Weights of a small transformer language model: 2 heads of 128 (1 for keys and values).
MLP neurons of a small language model. Each row is named by its layer, matrix (gate and up: input weights) and neuron, and shows model dimensions 160-255. Each number is 50 + 15 x the weight over its row's rms, rounded and kept within 0 to 99. A neuron's up and down rows have the sign that makes its largest values positive.
After each neuron's rows, "fires in" lists the words (lower case) most often at its 100 highest values on Wikipedia text that the model never trained on.

L7.gate170:34 74 63 58 80 64 54 61 63 31 24 50 38 58 47 81 43 60 60 61 58 52 25 38 78 70 66 49 66 63 60 17 56 52 28 53 61 67 57 54 52 77 42 49 63 56 38 46 39 20 21 31 15 41 72 35 73 67 48 37 44 56 32 66 60 54 48 57 46 58 58 43 12 36 55 36 63 58 47 39 18 67 67 25 44 58 60 42 23 40 76 61 28 19 31 44
L7.up170:61 36 59 58 29 68 27 67 44 62 76 49 49 35 40 47 34 55 53 49 53 37 35 34 62 64 55 36 57 58 54 54 59 58 51 27 51 60 67 71 70 19 62 32 48 23 32 37 62 73 67 65 59 77 50 27 39 44 54 81 44 00 56 60 50 40 41 63 50 60 25 43 50 72 44 58 67 46 45 47 24 64 53 47 77 56 51 36 52 46 56 32 67 20 40 38
fires in: "at", "for", "by"

L7.gate34:38 42 45 82 32 56 68 56 57 27 56 33 65 52 59 43 57 60 62 58 26 67 79 40 55 42 52 31 58 68 41 50 56 62 47 50 59 33 33 20 49 55 56 53 34 07 43 44 55 54 42 66 08 51 26 65 86 65 44 40 65 23 25 61 28 36 20 44 46 56 89 49 45 54 53 50 43 39 74 23 45 53 50 20 48 54 22 31 67 58 33 52 34 67 49 56
L7.up34:72 40 47 36 62 68 43 73 73 57 51 35 59 51 75 48 23 64 45 21 43 45 19 57 65 46 42 53 48 62 34 43 51 39 45 48 51 63 45 40 32 30 56 50 48 67 75 57 28 57 28 46 70 48 25 65 69 03 58 39 63 64 48 38 44 48 47 42 60 34 34 26 57 79 56 31 59 26 72 52 87 31 37 68 61 47 51 52 64 59 53 78 39 55 54 36
fires in: "of", "north", "northern", "south"

L6.gate806:17 39 35 43 41 24 39 62 71 38 65 74 38 59 46 54 59 56 58 65 51 50 61 55 32 29 49 66 46 43 72 24 35 54 54 63 37 47 59 31 62 33 66 69 51 47 57 45 58 48 36 22 37 52 76 51 50 46 46 62 53 54 36 62 57 52 53 57 83 67 27 66 42 34 54 69 48 62 27 60 58 58 53 55 25 33 54 40 65 32 66 12 44 38 64 56
L6.up806:51 56 53 66 44 50 53 55 59 36 41 62 55 53 57 38 48 36 35 57 46 46 59 54 63 52 90 77 39 60 48 62 47 54 50 20 54 48 49 51 58 84 57 45 17 42 62 52 67 48 72 90 51 57 34 70 57 55 67 26 45 30 26 46 43 59 26 53 46 50 37 38 48 66 16 46 50 62 38 42 55 55 55 52 18 99 84 54 52 75 63 46 26 56 38 51
fires in: "but", "or", "and"

L7.gate616:42 30 62 44 49 51 66 35 72 64 47 67 62 31 79 48 56 31 53 48 42 63 62 59 55 46 46 74 52 42 49 48 42 42 78 63 44 21 54 44 39 55 71 74 42 36 78 45 88 49 61 65 44 30 49 54 37 65 55 48 54 43 55 70 49 33 58 26 66 36 28 72 52 55 40 68 45 47 54 86 38 36 67 83 41 57 57 37 35 44 51 45 56 41 62 34
L7.up616:62 53 53 67 34 84 46 42 53 52 24 48 54 39 59 44 73 19 58 65 42 56 70 54 49 71 76 62 54 37 54 68 56 30 65 41 58 70 39 50 69 43 63 68 56 68 49 32 48 40 38 72 52 38 53 51 57 43 42 34 29 54 25 37 38 54 59 48 56 62 35 60 34 35 53 40 60 62 07 75 66 40 34 45 06 58 39 27 53 71 67 72 49 54 54 46
fires in: "and", "or"

L7.gate672:49 68 43 38 30 39 56 31 60 73 47 46 31 67 49 73 49 39 46 49 59 44 60 41 48 51 60 39 51 28 75 52 42 58 44 52 38 52 51 41 45 19 27 57 06 78 10 78 38 60 41 48 34 37 59 59 48 60 29 61 51 24 72 39 31 23 56 53 51 21 41 53 37 40 73 51 46 29 52 46 63 63 64 53 64 67 59 60 70 52 41 68 46 15 58 46
L7.up672:38 72 20 35 41 53 31 39 59 38 75 50 60 52 57 34 58 41 52 82 32 56 47 31 49 74 41 34 42 53 70 14 25 58 71 50 31 37 50 36 56 36 52 83 48 31 51 66 45 65 38 71 40 66 49 49 57 47 57 34 49 79 43 58 34 46 39 64 61 53 42 56 37 33 49 56 41 37 75 42 64 29 54 48 57 54 59 35 67 47 40 85 76 62 31 42
fires in: "germany", "american", "british", "french", "german", "indian"

L6.gate203:47 64 50 67 47 67 44 29 72 38 72 32 47 53 61 77 40 57 73 69 72 45 46 30 56 33 56 34 68 41 38 51 67 55 49 64 45 45 47 48 43 35 69 74 73 39 35 35 36 70 49 56 67 32 77 40 53 27 60 29 21 64 51 36 49 35 66 47 68 48 71 17 46 46 27 48 43 47 43 51 48 76 61 64 58 21 58 40 56 42 49 58 75 24 51 76
L6.up203:67 33 26 30 71 51 79 35 45 22 42 49 70 37 55 45 47 68 53 84 37 64 63 35 58 12 71 37 39 57 62 47 37 46 30 27 39 47 38 50 37 50 57 18 63 40 45 31 56 52 49 27 43 48 55 90 53 48 59 45 50 12 45 56 21 43 38 51 70 57 57 57 48 36 83 43 53 74 71 64 48 75 66 54 41 22 30 42 75 73 51 66 45 76 33 44
fires in: "of", "with", "circuit", "new"

L8.gate426:52 58 81 59 60 40 61 47 32 54 64 60 46 68 36 54 58 40 29 49 54 74 58 29 38 69 39 67 53 58 63 25 89 51 55 34 64 90 50 56 29 28 58 34 33 80 39 50 61 34 52 37 48 56 68 60 59 41 57 70 62 50 43 38 57 67 66 41 61 43 49 57 59 52 49 74 84 72 40 47 48 50 49 67 44 46 29 47 47 73 28 57 64 20 49 62
L8.up426:39 60 27 63 79 37 55 56 43 23 69 31 45 55 43 27 47 55 51 47 51 32 82 52 20 57 63 56 46 28 26 47 54 61 63 31 50 48 32 92 64 49 43 69 69 74 49 35 62 43 39 66 46 45 56 38 25 63 48 60 19 57 55 59 42 43 54 39 72 67 54 68 42 59 49 59 29 50 39 72 49 26 74 49 39 50 66 41 31 57 68 52 49 09 35 45
fires in: "as", "asian", "assembly"

L6.gate279:53 57 34 60 40 57 41 50 78 42 39 55 43 35 37 41 27 34 61 51 19 40 52 76 58 45 41 29 46 31 30 64 22 67 31 35 39 64 62 62 53 55 52 41 57 33 35 38 85 51 54 52 65 47 71 68 54 38 59 22 48 76 55 42 61 44 53 31 61 60 29 35 41 54 64 81 43 58 33 49 63 51 56 49 52 35 59 44 51 35 67 55 46 48 48 60
L6.up279:34 53 82 56 64 70 22 26 42 33 68 59 33 60 31 35 50 47 75 68 36 48 55 40 55 31 67 48 42 56 46 51 71 36 79 60 29 48 42 55 45 52 50 44 42 59 52 29 62 65 35 54 63 50 56 40 61 35 58 68 67 49 40 33 66 94 60 37 58 79 56 68 37 40 32 40 62 74 61 73 32 09 86 38 52 43 60 40 58 80 58 65 59 41 49 33
fires in: "as", "buried", "out", "chief"

L7.gate1016:40 32 20 52 50 74 48 50 44 40 28 54 70 49 51 57 77 97 52 58 72 42 24 38 56 25 54 50 38 33 63 33 41 42 48 43 59 80 41 54 44 54 27 58 49 55 43 59 46 49 45 65 59 49 74 50 46 48 43 51 56 30 70 62 56 63 47 60 54 35 77 28 45 43 50 40 46 81 31 42 48 41 63 79 22 50 70 14 55 59 40 75 61 53 36 38
L7.up1016:54 45 69 57 53 30 33 40 62 44 39 42 44 60 55 34 36 60 66 86 73 48 77 54 29 51 42 61 56 43 28 83 40 59 53 28 50 49 21 56 53 62 20 40 62 50 50 78 48 52 55 72 23 51 53 60 48 33 43 45 37 55 67 58 49 54 09 43 81 46 42 58 38 45 44 42 39 49 63 73 23 51 16 38 78 44 57 67 70 44 25 34 56 39 58 43
fires in: "a", "of", "medical"

L4.gate280:68 80 76 33 26 26 45 39 42 45 87 21 51 43 43 64 48 55 50 50 47 34 53 85 50 64 47 64 52 55 45 52 49 66 64 47 35 58 63 38 49 36 27 74 46 14 49 66 64 40 39 27 38 34 32 45 71 63 29 42 67 36 71 64 54 62 33 32 38 52 32 49 56 56 24 43 63 19 78 57 38 72 63 46 40 41 40 29 68 67 38 77 57 43 39 42
L4.up280:22 67 37 50 77 55 48 20 32 50 84 42 36 51 40 74 56 56 49 77 52 29 59 33 52 47 43 45 75 58 74 58 27 47 63 68 60 64 61 22 55 26 38 61 33 36 30 34 74 64 55 34 63 53 81 50 13 60 48 41 16 57 39 42 38 67 67 46 35 64 37 57 46 69 52 43 53 45 33 43 30 57 67 61 71 22 57 71 45 44 70 24 47 78 59 37
fires in: "germany", "american", "german", "european", "british", "english"

L8.gate452:56 55 52 83 59 44 78 36 36 62 47 51 58 74 56 80 59 52 35 62 57 48 61 43 48 56 55 58 54 50 67 58 57 44 52 44 38 65 31 69 42 22 62 17 33 68 40 35 38 49 47 65 48 50 62 26 39 32 47 67 33 39 47 25 73 52 35 44 49 43 56 66 39 31 57 48 35 80 70 58 47 43 60 47 71 47 51 62 58 50 62 48 43 15 43 25
L8.up452:78 53 58 52 41 68 52 38 49 48 38 54 50 76 32 57 61 65 49 46 45 45 52 26 50 68 67 44 43 69 37 49 56 54 54 50 49 32 28 70 76 47 60 74 44 74 32 55 68 78 58 40 67 57 50 67 44 37 57 34 44 39 15 07 60 46 44 48 56 32 54 47 43 60 71 29 19 59 50 55 17 72 57 66 34 56 40 38 64 36 61 61 45 55 42 61
fires in: "as"

L7.gate491:15 29 44 53 23 45 27 47 64 56 44 53 39 49 49 61 45 66 27 41 43 55 48 45 68 60 55 67 57 55 60 43 56 66 68 60 72 43 77 59 57 33 34 47 46 42 51 55 60 65 71 39 63 61 64 56 69 39 53 51 59 73 44 54 36 52 35 66 56 36 58 58 40 42 56 33 51 35 37 63 82 43 44 53 57 45 44 59 39 32 77 43 53 47 54 53
L7.up491:25 47 45 58 25 54 28 47 35 34 57 78 26 42 32 51 42 15 37 58 19 53 37 62 46 43 51 45 51 58 37 40 44 33 29 51 59 71 42 66 79 15 36 64 51 59 40 62 65 65 40 25 58 45 45 53 88 25 57 46 50 65 28 53 39 44 88 49 61 55 60 36 61 39 77 69 52 14 49 65 49 88 61 26 52 45 48 54 45 56 35 63 54 67 38 41
fires in: "of", "in"

L4.gate770:43 60 32 40 45 03 64 20 41 06 60 39 35 47 76 42 27 42 60 62 39 49 66 11 27 50 51 47 61 51 53 49 66 71 41 51 53 47 46 48 26 50 51 47 50 39 35 59 52 64 44 55 35 37 45 38 41 45 61 54 30 70 21 31 47 67 57 47 54 39 49 21 58 75 63 61 59 52 39 38 56 51 34 57 71 34 73 39 86 73 32 70 77 20 48 80
L4.up770:73 43 23 50 27 58 41 69 27 54 81 30 35 54 48 72 66 26 46 57 73 45 49 37 32 24 45 39 68 27 63 67 78 65 61 69 49 59 64 42 31 43 58 78 70 52 48 69 28 39 21 64 31 51 35 23 49 50 43 48 48 42 27 45 49 55 83 66 43 29 44 60 57 55 33 62 59 37 67 82 32 63 13 50 53 35 54 43 43 56 36 89 55 58 51 32
fires in: "between", "of", "both", "during", "appearance"

L8.gate872:72 44 38 58 48 42 54 48 42 31 73 35 62 42 38 43 73 62 35 60 49 48 86 82 42 13 48 51 44 72 60 64 47 74 38 43 33 42 38 49 63 38 71 36 27 29 28 55 46 56 51 37 41 29 39 53 44 31 69 68 49 45 49 43 64 39 40 47 42 60 24 65 61 00 85 57 83 36 35 71 61 68 59 34 51 56 70 53 41 45 57 33 75 35 43 55
L8.up872:45 63 61 74 60 41 43 22 48 55 81 27 47 71 17 65 48 48 36 72 57 46 51 63 80 37 23 85 36 28 60 33 75 30 50 44 39 73 26 32 55 24 43 43 47 36 62 23 39 32 36 57 52 37 39 57 55 24 50 76 43 66 74 37 56 47 45 54 50 63 35 88 52 48 51 86 55 43 59 62 33 65 57 55 36 46 58 43 51 47 25 45 48 69 46 61
fires in: "the", "they", "there", "them"

L4.gate189:31 42 66 53 73 55 53 57 50 42 47 33 53 57 60 24 42 25 34 57 37 44 35 34 50 39 62 53 58 70 69 49 67 55 60 40 27 39 38 58 44 44 42 62 38 62 64 68 43 39 49 50 56 51 37 74 46 40 54 42 65 55 39 23 43 24 39 47 44 46 76 66 45 67 66 37 73 26 47 76 50 35 68 52 56 36 26 67 58 99 82 58 52 40 25 42
L4.up189:34 44 44 52 46 31 57 12 62 38 54 50 52 50 77 72 42 37 39 64 44 55 43 24 76 40 24 71 69 47 47 51 40 60 72 72 45 60 46 36 30 35 44 52 74 56 54 58 52 50 31 23 50 58 68 75 35 57 57 75 48 75 64 36 55 73 61 53 35 37 40 58 49 54 44 72 46 59 53 36 27 54 46 31 33 46 58 49 47 43 52 41 51 55 79 50
fires in: "used", "use", "appointed"

L8.gate126:68 52 39 66 58 72 22 66 10 64 52 41 37 75 19 64 58 66 54 35 24 54 54 37 60 48 52 61 42 26 74 36 36 60 46 59 26 31 42 65 35 67 53 45 50 44 65 31 71 43 59 41 39 56 49 56 62 55 24 55 49 70 68 35 68 40 26 59 56 42 73 49 42 45 48 57 41 50 55 71 49 38 48 57 56 31 29 63 68 33 74 39 45 54 69 31
L8.up126:28 66 45 64 30 53 45 58 35 46 61 51 46 52 43 29 40 55 37 43 46 67 49 27 91 43 31 62 36 71 72 34 47 70 66 41 40 87 44 58 37 66 84 44 63 32 78 44 73 24 57 89 25 42 59 43 49 64 65 60 26 61 69 46 59 91 66 90 67 28 64 71 39 29 33 40 56 68 59 09 58 63 54 43 44 47 26 75 65 54 64 47 75 76 59 65
fires in: "who", "i", "whole", "what", "railroad"

L6.gate497:58 29 42 68 20 65 46 74 49 60 54 54 25 48 36 87 35 54 47 56 29 53 56 42 50 59 54 28 67 32 63 57 76 67 52 56 46 57 75 23 68 20 69 45 31 37 20 39 31 50 54 67 99 74 60 35 53 27 39 80 42 68 72 33 75 66 35 81 57 91 40 42 38 49 51 57 60 53 48 50 19 44 63 57 52 50 78 70 34 40 48 39 48 63 64 45
L6.up497:48 58 40 44 79 55 76 27 74 51 41 48 55 50 61 55 39 51 32 59 75 69 41 38 70 50 24 30 58 45 40 71 21 72 42 63 50 38 66 62 72 58 50 38 64 41 39 33 38 37 49 49 26 41 53 84 36 54 35 64 75 42 44 55 44 52 37 49 61 40 68 68 11 47 85 63 56 55 72 69 43 59 60 56 55 38 65 42 62 42 62 60 33 42 67 49
fires in: "became", "as", "become", "becoming", "appointed"

L8.gate407:60 46 54 78 53 35 62 73 30 52 77 55 71 59 59 68 41 59 58 57 28 58 41 41 77 38 65 58 49 13 56 72 57 56 36 47 55 83 48 38 45 53 54 34 36 36 49 21 49 48 65 56 31 60 52 40 54 49 41 71 39 41 43 68 68 20 34 49 81 55 57 40 35 20 58 51 60 45 24 48 37 62 80 40 59 43 49 36 65 46 55 67 55 50 56 34
L8.up407:65 56 72 49 35 43 38 74 56 46 49 83 35 48 68 34 74 61 52 39 56 47 10 55 55 31 74 61 58 33 52 40 76 41 49 12 58 42 66 43 36 64 84 42 47 59 52 52 71 66 26 59 62 52 93 44 35 48 54 39 50 22 55 58 34 67 46 43 75 37 49 41 59 47 63 60 52 40 47 59 25 67 52 49 62 70 33 45 46 36 56 40 33 61 59 43
fires in: "of", "in", "on"

L4.gate633:53 33 69 67 57 33 70 87 61 30 50 84 62 48 37 41 37 66 74 66 34 48 58 64 65 59 44 62 37 29 43 29 48 63 37 70 56 63 67 65 23 30 55 58 57 43 52 40 74 49 47 52 23 70 59 67 57 28 18 68 59 55 34 62 47 43 49 59 78 44 51 58 50 29 73 67 35 20 38 60 50 65 76 51 66 36 62 47 64 53 43 57 53 36 40 48
L4.up633:58 30 43 61 49 53 37 81 39 29 39 51 28 31 54 36 46 77 47 79 42 32 38 38 52 39 45 32 91 24 34 33 50 65 63 47 33 55 38 47 32 70 52 67 13 67 68 45 40 73 31 31 56 41 43 54 41 52 44 42 44 42 38 60 53 51 49 69 59 45 29 53 53 64 35 78 52 38 22 69 23 48 56 74 75 41 57 50 32 44 48 47 71 25 75 39
fires in: "of", "among", "all", "any"

L8.gate276:61 49 43 41 49 56 49 51 53 41 47 44 83 63 30 37 57 49 48 57 39 45 49 67 64 53 74 78 05 51 39 60 75 53 56 42 41 36 47 82 35 58 45 62 56 33 14 43 55 45 73 69 49 54 38 54 55 15 51 46 55 36 64 57 49 57 27 62 41 60 46 55 63 23 47 54 71 42 32 65 18 37 36 47 64 92 32 72 63 47 72 35 70 37 43 71
L8.up276:31 53 31 45 29 09 64 66 50 47 50 34 51 61 47 51 45 46 44 47 62 76 58 44 43 71 78 49 43 45 44 57 68 53 60 53 61 75 41 43 36 62 41 44 56 54 31 78 47 43 48 45 41 40 46 58 58 67 55 44 68 38 57 27 77 42 46 80 49 30 13 73 52 62 81 50 22 38 75 48 58 32 46 81 64 60 48 35 42 47 68 56 54 43 62 30
fires in: "he", "they", "who", "what"

L6.gate209:54 68 46 64 28 44 56 33 69 50 60 38 29 63 36 49 32 28 36 51 41 33 30 54 83 33 62 64 60 63 61 86 45 69 53 39 44 45 75 58 56 48 41 24 39 50 57 41 63 30 60 40 61 08 40 49 43 48 47 19 17 55 35 78 38 35 43 52 65 47 46 45 45 57 66 93 49 73 62 56 35 48 37 71 49 60 82 25 47 56 46 34 33 38 24 46
L6.up209:63 48 37 39 46 42 42 35 33 53 67 59 54 25 32 54 55 50 43 56 43 39 30 45 52 42 53 45 46 38 77 41 64 48 34 38 28 54 45 29 56 67 49 37 65 29 17 39 40 51 86 60 38 58 86 52 75 41 49 61 38 37 39 64 52 59 62 73 51 28 46 44 46 54 49 60 34 51 57 65 47 72 48 42 58 31 68 43 41 69 55 30 37 43 15 40
fires in: "as", "became"

L7.gate565:57 55 67 61 65 73 61 44 35 54 28 41 76 62 74 65 36 51 69 58 58 43 53 38 47 39 69 55 48 48 74 71 44 69 70 34 25 58 47 38 46 58 50 42 45 55 24 63 67 51 43 58 77 60 38 76 50 56 33 69 44 78 62 47 50 50 19 66 52 61 42 39 46 46 31 55 76 63 60 72 50 60 72 48 41 28 30 32 65 25 51 68 64 43 59 60
L7.up565:73 67 78 53 42 57 56 37 53 38 39 36 52 55 45 38 48 78 44 36 33 76 62 29 26 53 37 56 61 49 31 38 50 48 57 49 45 24 54 51 38 48 50 04 47 41 58 60 41 25 60 47 37 85 58 47 50 37 56 36 65 29 48 60 66 66 56 72 71 54 59 63 41 44 27 62 56 66 64 36 62 65 26 61 45 65 71 27 33 41 48 34 45 55 33 38
fires in: "not", "represents", "noted", "t", "notable"

L4.gate94:44 54 69 74 47 34 35 41 53 58 43 75 38 52 44 44 50 65 57 41 64 69 57 68 43 56 59 64 42 51 74 63 36 36 37 58 18 47 54 40 50 82 53 58 61 48 31 50 46 43 67 16 29 66 19 74 70 34 72 30 46 49 28 48 34 45 60 55 34 62 24 87 46 49 51 68 70 34 24 50 54 78 66 61 50 38 40 22 87 26 62 71 59 47 53 25
L4.up94:46 22 34 70 58 36 43 46 42 54 49 53 41 34 41 91 26 63 58 65 67 51 46 48 70 58 21 30 58 72 77 27 45 35 34 46 39 41 44 61 52 38 50 61 43 43 10 30 54 70 66 34 33 42 70 18 49 72 57 37 42 61 32 30 37 56 42 61 22 62 67 65 32 54 31 50 46 43 54 52 44 66 52 36 31 36 91 35 33 68 47 65 62 30 60 26
fires in: "after", "trees"

L7.gate458:63 29 47 70 31 37 51 62 50 29 41 51 76 52 45 48 56 72 54 38 55 42 41 31 47 33 68 31 71 52 60 43 61 75 64 49 49 53 65 51 52 62 47 60 48 54 21 39 39 44 56 53 59 44 67 66 58 41 51 56 65 59 48 42 51 38 44 56 22 48 46 67 57 44 72 45 26 60 56 61 48 66 39 43 40 53 31 30 66 31 58 59 65 70 66 35
L7.up458:49 64 43 74 49 75 00 33 41 46 40 47 65 47 50 56 20 27 36 53 70 33 18 57 55 65 67 61 56 41 60 33 25 29 70 49 44 50 47 56 13 35 46 31 28 68 60 68 80 55 46 50 33 39 37 33 79 28 55 46 73 27 50 25 44 65 68 67 40 71 47 58 60 52 35 44 82 40 57 55 46 26 87 53 52 47 55 65 51 79 78 39 53 43 55 56
fires in: "of", "al", "football", "for"

L9.gate251:51 23 78 41 52 40 29 38 47 51 33 27 40 61 33 48 60 30 37 29 21 28 44 54 88 47 31 73 64 58 46 53 73 40 47 55 25 50 55 70 40 58 54 52 11 32 47 38 34 79 77 24 35 37 67 58 60 34 44 57 59 44 30 58 51 33 41 47 71 60 71 81 45 28 61 54 52 44 31 51 47 57 52 46 55 07 45 70 40 60 48 33 64 60 52 55
L9.up251:76 31 49 46 57 39 28 54 50 18 39 67 45 67 36 47 62 53 60 30 39 72 44 33 63 68 42 42 49 76 58 43 59 69 54 52 64 41 88 64 42 45 30 73 39 31 71 37 61 22 52 64 55 59 63 50 44 62 54 64 40 29 39 48 51 48 60 41 63 61 52 31 44 31 62 59 58 77 59 73 72 44 47 43 77 54 34 54 41 58 56 35 60 47 53 37
fires in: "there", "behind", "therefore", "boston"

L4.gate80:55 65 73 64 44 51 81 44 58 26 57 50 55 31 35 58 44 61 27 63 42 34 58 27 37 48 61 62 55 60 36 66 31 50 49 58 50 49 31 29 81 64 65 65 56 55 46 29 55 55 45 66 51 42 61 65 66 50 50 34 26 32 49 34 42 55 52 24 64 28 48 54 22 67 49 53 42 50 71 59 58 47 69 43 64 62 45 60 57 67 38 44 55 44 36 66
L4.up80:48 60 32 22 51 71 59 50 34 60 66 67 54 47 54 52 62 44 46 52 50 43 58 77 51 48 57 74 26 49 92 42 48 46 73 49 46 41 50 55 55 27 71 84 64 40 46 43 68 70 57 43 44 35 71 30 34 47 33 46 63 51 52 45 53 61 60 69 66 60 31 23 32 58 63 46 59 44 70 85 54 25 70 44 73 67 76 48 46 36 52 72 51 68 55 48
fires in: "or", "ordinance"

L7.gate871:63 44 64 52 63 40 37 72 36 38 47 26 64 84 39 31 66 44 42 66 48 77 21 45 42 53 55 65 68 73 49 48 39 52 32 39 62 49 41 54 72 34 65 55 44 49 30 41 73 23 17 39 24 49 42 62 68 60 35 40 37 63 22 58 64 82 61 50 57 69 68 49 21 30 50 60 80 40 54 70 73 34 48 34 46 73 61 69 33 67 48 61 51 50 69 49
L7.up871:47 52 33 48 70 54 77 52 57 56 65 47 35 35 53 70 43 26 58 67 55 62 46 53 70 43 41 87 45 44 45 56 42 67 65 60 61 44 57 28 47 57 38 46 32 29 27 41 36 55 24 65 22 67 46 45 32 61 55 73 48 46 68 48 40 39 49 60 73 64 51 51 32 34 20 79 34 49 47 39 58 60 34 63 71 51 63 40 56 70 39 15 68 23 43 53
fires in: "to", "northern", "north", "outside", "south"

L6.gate844:41 49 49 56 65 59 63 61 38 65 64 57 53 51 64 62 46 47 76 77 40 51 71 46 66 51 43 42 63 45 60 27 65 60 46 63 51 42 47 48 57 42 59 62 34 15 59 38 48 35 72 60 45 21 54 48 42 60 35 56 52 53 23 67 63 62 47 41 65 23 58 81 48 51 43 58 61 67 51 48 29 63 80 72 82 44 58 60 41 38 51 47 33 57 65 18
L6.up844:46 34 49 53 58 59 31 60 47 45 50 56 73 49 54 36 56 39 52 56 52 54 64 72 48 54 64 45 48 74 55 35 55 65 18 65 57 63 34 49 81 67 42 62 49 60 37 42 52 58 47 65 60 56 70 71 55 80 43 68 16 43 43 40 84 41 48 61 28 69 40 22 43 68 34 59 58 62 43 35 68 48 53 34 79 68 19 33 37 42 56 26 35 36 62 50
fires in: "at", "from", "with", "he", "team", "by"

L8.gate982:56 36 38 76 92 59 62 66 39 52 55 35 81 40 33 65 81 70 39 71 41 35 63 54 49 56 48 44 81 48 46 46 20 44 61 53 56 43 45 27 40 46 62 54 49 20 48 47 59 34 15 59 54 45 40 55 60 50 16 46 68 15 40 28 48 37 34 40 36 77 41 59 36 44 61 72 65 59 65 30 42 65 56 83 67 38 43 54 69 46 41 60 67 23 39 51
L8.up982:43 36 68 47 64 73 52 40 31 35 52 40 54 66 45 45 49 56 61 45 47 23 58 75 29 40 64 43 78 54 65 22 63 64 90 45 26 41 64 17 35 49 55 45 52 28 47 41 57 33 26 75 56 42 92 61 50 38 45 28 69 25 57 36 22 62 56 38 47 67 22 47 60 43 53 95 52 58 47 51 36 44 62 63 58 43 34 46 44 69 48 46 24 17 40 58
fires in: "south", "north", "northern", "southern"

L4.gate95:55 55 56 49 93 92 39 46 46 10 37 41 66 37 34 57 38 39 77 34 47 51 44 62 43 39 31 53 36 45 59 47 56 39 45 23 31 44 64 55 12 40 45 51 63 57 66 40 42 23 37 08 31 43 44 38 68 24 67 35 59 75 30 52 57 38 31 56 63 55 65 51 49 54 41 41 33 12 26 51 52 39 61 25 63 76 62 44 72 39 56 41 45 32 66 40
L4.up95:47 44 53 32 56 36 26 72 57 43 27 79 18 44 39 50 61 47 42 79 30 42 55 53 59 44 65 35 73 17 51 54 78 53 86 56 41 73 49 45 22 49 43 35 86 42 26 59 63 55 56 49 39 57 41 40 46 35 55 83 42 45 34 22 64 47 65 48 54 27 42 46 44 64 80 74 34 47 44 56 35 66 61 69 31 37 38 22 40 34 46 56 64 33 66 28
fires in: "of", "needed", "does"

L6.gate574:50 48 47 39 39 23 43 79 76 45 47 14 61 37 45 60 72 54 52 44 53 67 34 14 50 63 38 32 53 40 69 34 55 57 51 31 55 81 52 65 31 46 67 33 50 38 38 28 33 13 59 31 25 39 56 34 46 57 64 39 54 25 11 51 62 31 37 83 44 30 82 44 54 81 46 59 45 36 38 79 39 44 66 74 42 48 47 36 56 69 42 50 57 75 63 74
L6.up574:57 53 34 54 61 48 72 43 52 48 59 45 11 63 44 79 69 63 61 31 17 67 32 36 62 55 20 73 33 43 39 57 48 44 83 27 39 68 62 76 61 66 49 68 43 33 29 37 62 43 53 33 77 24 73 52 48 68 61 48 65 51 18 45 65 73 54 65 54 59 51 50 51 49 64 78 70 39 31 40 49 58 54 69 76 59 27 81 47 35 57 46 48 43 44 31
fires in: "university", "state", "of", "ohio"

L4.gate271:92 43 71 63 50 51 36 33 54 56 40 45 56 19 39 45 66 50 56 68 51 07 38 81 72 39 62 65 59 16 74 74 37 35 50 48 73 47 43 40 43 37 45 49 36 69 39 50 35 61 57 75 61 41 60 60 72 30 38 68 68 64 55 17 24 29 20 71 60 38 71 75 47 61 24 37 64 50 44 27 46 60 61 56 44 43 53 40 34 31 77 40 60 43 56 55
L4.up271:53 50 62 64 66 24 73 72 66 57 54 40 56 77 76 75 46 46 56 33 38 58 73 68 77 50 33 43 81 66 59 46 44 47 70 78 23 42 71 58 39 43 37 68 66 52 45 56 22 38 38 49 35 41 65 30 56 62 53 46 33 46 31 35 61 79 44 28 46 68 29 71 56 46 65 48 29 65 43 41 52 51 59 41 52 27 36 50 49 49 47 43 47 51 53 67
fires in: "also", "isbn", "not"